Weights of a small GPT-style language model, trained from scratch on English Wikipedia.
Size: 13 layers, width 384, 3 heads of 128, MLP 1536 GELU, vocabulary 18235, 30.1M parameters.
Training: a variant of Muon for these matrices, 698M tokens.
MLP neurons of a small language model. Each row is named by its layer, matrix (up: input weights; down: output weights) and neuron, and shows model dimensions 272-367. Each number is 128 + 32 x the weight over its row's rms, rounded and kept within 0 to 255. Numbers have three digits each.
After each neuron's rows, "fires on" lists the tokens most often at its 100 highest values on Wikipedia text that the model never trained on.

L7.up352:201073141097141117097133159174148104127130151105127136145045098180105142076103115122157126097165180198124115146113093117132172116116065095179170167113101138155134081117143109118115181108113141144116171151116061095154180123103143160125051124176091081084160075126081133158135172094119085159
L7.down352:064118120129103117175164193136093175110144145138112179102140108088167212108136144129125146091163138150072134119077130162148120102134118147099147148095189125125156086077072076073130077175129146135072196140139124215149158162134130182128172113138082104120193112118139161119133076096110157130
fires on: " |", ".", "|", ")."

L6.up569:092174105095123129181118140156064087125137161100127099209125084138123131128109063101112128134127117162110142175150119153145100151113109137181122124142085179117143147116125158097076070188148103062100117117118122101047120105105113181208159135097148151119168079095151130140182081164158118164
L6.down569:112111171165097076125104102171157181152104155094140105167142116111165158149121061123148149095167092095086083156098101114140128102159102090077139133147120145146139192101114154088105152165108174111162166135136111093144197140142117163119085151153061078166152124107119152120112112119091182163
fires on: " |", ".", ",", "|"

L7.up943:058163097146107100195189097117108138075125102163151148176162087124127124060079039138120156168129112180089125102071159081190192116148086140082127102107182109136130141148161120134126123090136146164140136128138099102177141122136105156154127136135144130164089073204124164061131141188124124123
L7.down943:176116120110164120130106071105102134149190100149150085137076078139129117180033210077096134116120079108141110128131154170087143155179100102131080070133133076094161126142117126113175144239127161124091164158128122145121105189095158169079189168151092078085092145097168175127130179093106140163
fires on: " ", " ("

L6.up1468:174162121119133138110180108089106120212106133165118081133118121130130171152098142117111120157114091165157140099077145135095155069156187106190128090129089148165117165211143116125076111140089064112115076102142156115148153128086155119145088079101126163158104132149149110148140137109143141144
L6.down1468:156158144130100139198081136092119158096085151097108135152140131088116105082157114155132137117170114139114091132149148135206117097075164043137112132124193145113122159181120105111146188128210124134112110175099088115102098088183122127120112131135157098095168128093175198095106169077166130104
fires on: " on", ":", " in", " ", " example", "–"

L5.up943:091106160105097202151140109128138109144092107125177120114111127121117115164126104161175074165099139067062136111176204118087077198118126096135115189083165096093174159144128088137115196169114084142215141135163110115098124116151153116193092139163090111076100198179096132136115074161192145144
L5.down943:162126174129132156135133134160130140136105130187083029122137154135124182117095128161106128135136178153082112195134119130162113155081117120128083132114159100162118139162104124100151154136058153144116099110135114124099111138211094105161158093123104134129103160154123169095166161129094133137
fires on: ".", " WW", " War", " States", " in", " World"

L5.up1122:114110123113125140157092134138130096076153156133199071167112130101141139171024082080091129153141196123062143188143136144096127148114151137138144153118179128092091106098158087111146146144141135101157139134179080084166146104173132127133085152108166144094186134137151042116120126122098134118
L5.down1122:127143102087105110122149041127121112185138183111134168149120162118096135130118163129150183181122113152090101157184188105175195123175180112144111185076113120068105170206129196107101118183127162158102091134101078118106141167164091094117140139179112150133122143084111115066123137146149139096
fires on: " in", " ", " for"

L4.up303:128118172143146118172113126153094128170110109156085138108121164157137134192106116113157132119205132115157107118179180124152106099089106139160141095138163138115136104130126130068079165132175113161119169133106109097139108108072112186140134113132143107122081100117142135136101077138143094141
L4.down303:177161174092123166171082117102114109128078160089139080166113133164126121124079108129237143181140158155098164154103106173115101106108183067094094167085125104102123160207124132112139146123083073152143129145144117193127139117135138097107112145189113090116108168103115080062184135093085140127
fires on: " in", "1", ";"

L6.up1112:093046075138098165085207100137163120092105130153123130118081127115156147083102137099092161149098076199148132062107102124110136126133126102149044131087127168148188084168138124090157161036108123134179119135140155142164215119180094148103103149132152148129101135155135091118100134108056167100
L6.down1112:125142118167110115077151143163141147172107147089061160158094131169165158080075121082126154187122111133113103158151156181072133103156134093167110105079131105144134096152085125105090129193086143131086117120155120099127172145173116137101213126167125142122129148109141176152164116086105125116
fires on: " |", " ", " n", "N", " won", "-n"

L6.up1172:017110155118111119122094111165191130082105166147134105169112104098109147146102110100134187049144145123195109159113173124175105094149136136120107151088153149162126174133086124120110154061116151120165079060138106125124164118149059151102149180134170145093107157101130121051109099166105169156
L6.down1172:139152133059140181143168181113119065161144116106091183116144210135088146148127085079163196211118116112113131137123126120118140123123150044135088139109160155142154137143171155115114176170134145167085158169087156145123153150129144144147071053186119149160128089142159043172129170127117148098
fires on: ",", " |", ":", ";"

L4.up1342:106148169098131144101148133178149180156128100142110115137146140147138134150190144114173069167157165118104099113088157143203114105146238087138148131085111128088089143147105108210069125112100071145165126175128136105125145162100148094135087107150144125153173107085133098135183125043117146140
L4.down1342:116112077103114069140114097075118110109144153104131159138143089140153147079055096096040095160064150101089108102180186120107155130160068147134106112099138136126131087158213143155113103177108152123057136141133064120150143136119106094130199101149034107147141165096215140124073109203117116114
fires on: " ", " of", " |"

L5.up476:137098171084125097133157152104104130091127116121078124121129143093145080185153108120132104141084142151126152149085099117142130144161117118106143112128144160120062100092132131111167106146054114128146205181157127173110134085196180214134065149168131126147113142084069125095142074146132109106
L5.down476:081138095139144140148157113099117108153155125120159142116105144154103087115111109062157074113166101124169095167101112105120159167111115162122159094121109100096135096117119207144121157189155138150156113119117156098139102129101124130107171106152054121131075128076136146201054154107127105142
fires on: " ", "\n", "\n\n", "ly", "–", "20"

L6.up387:076146156122136181116228140160137123079181123104102148155189129095089132102131127141075134128157126132109146127087144096127141136148208127188119109127125155101082180140151097102109090119130153132171126110173126198142133140149144113151139113099148127119111138118162102094153123087139133151
L6.down387:167142101153136150132169126076105158134107208091138110139087130116127085070122126113139100110137107093126133083124095122106170080126132156041125112091134123115187175096116081110176142153166157121146186070116103140177120138133139184074162105133133105091131100117206158150126164149143163149
fires on: " ", "umb"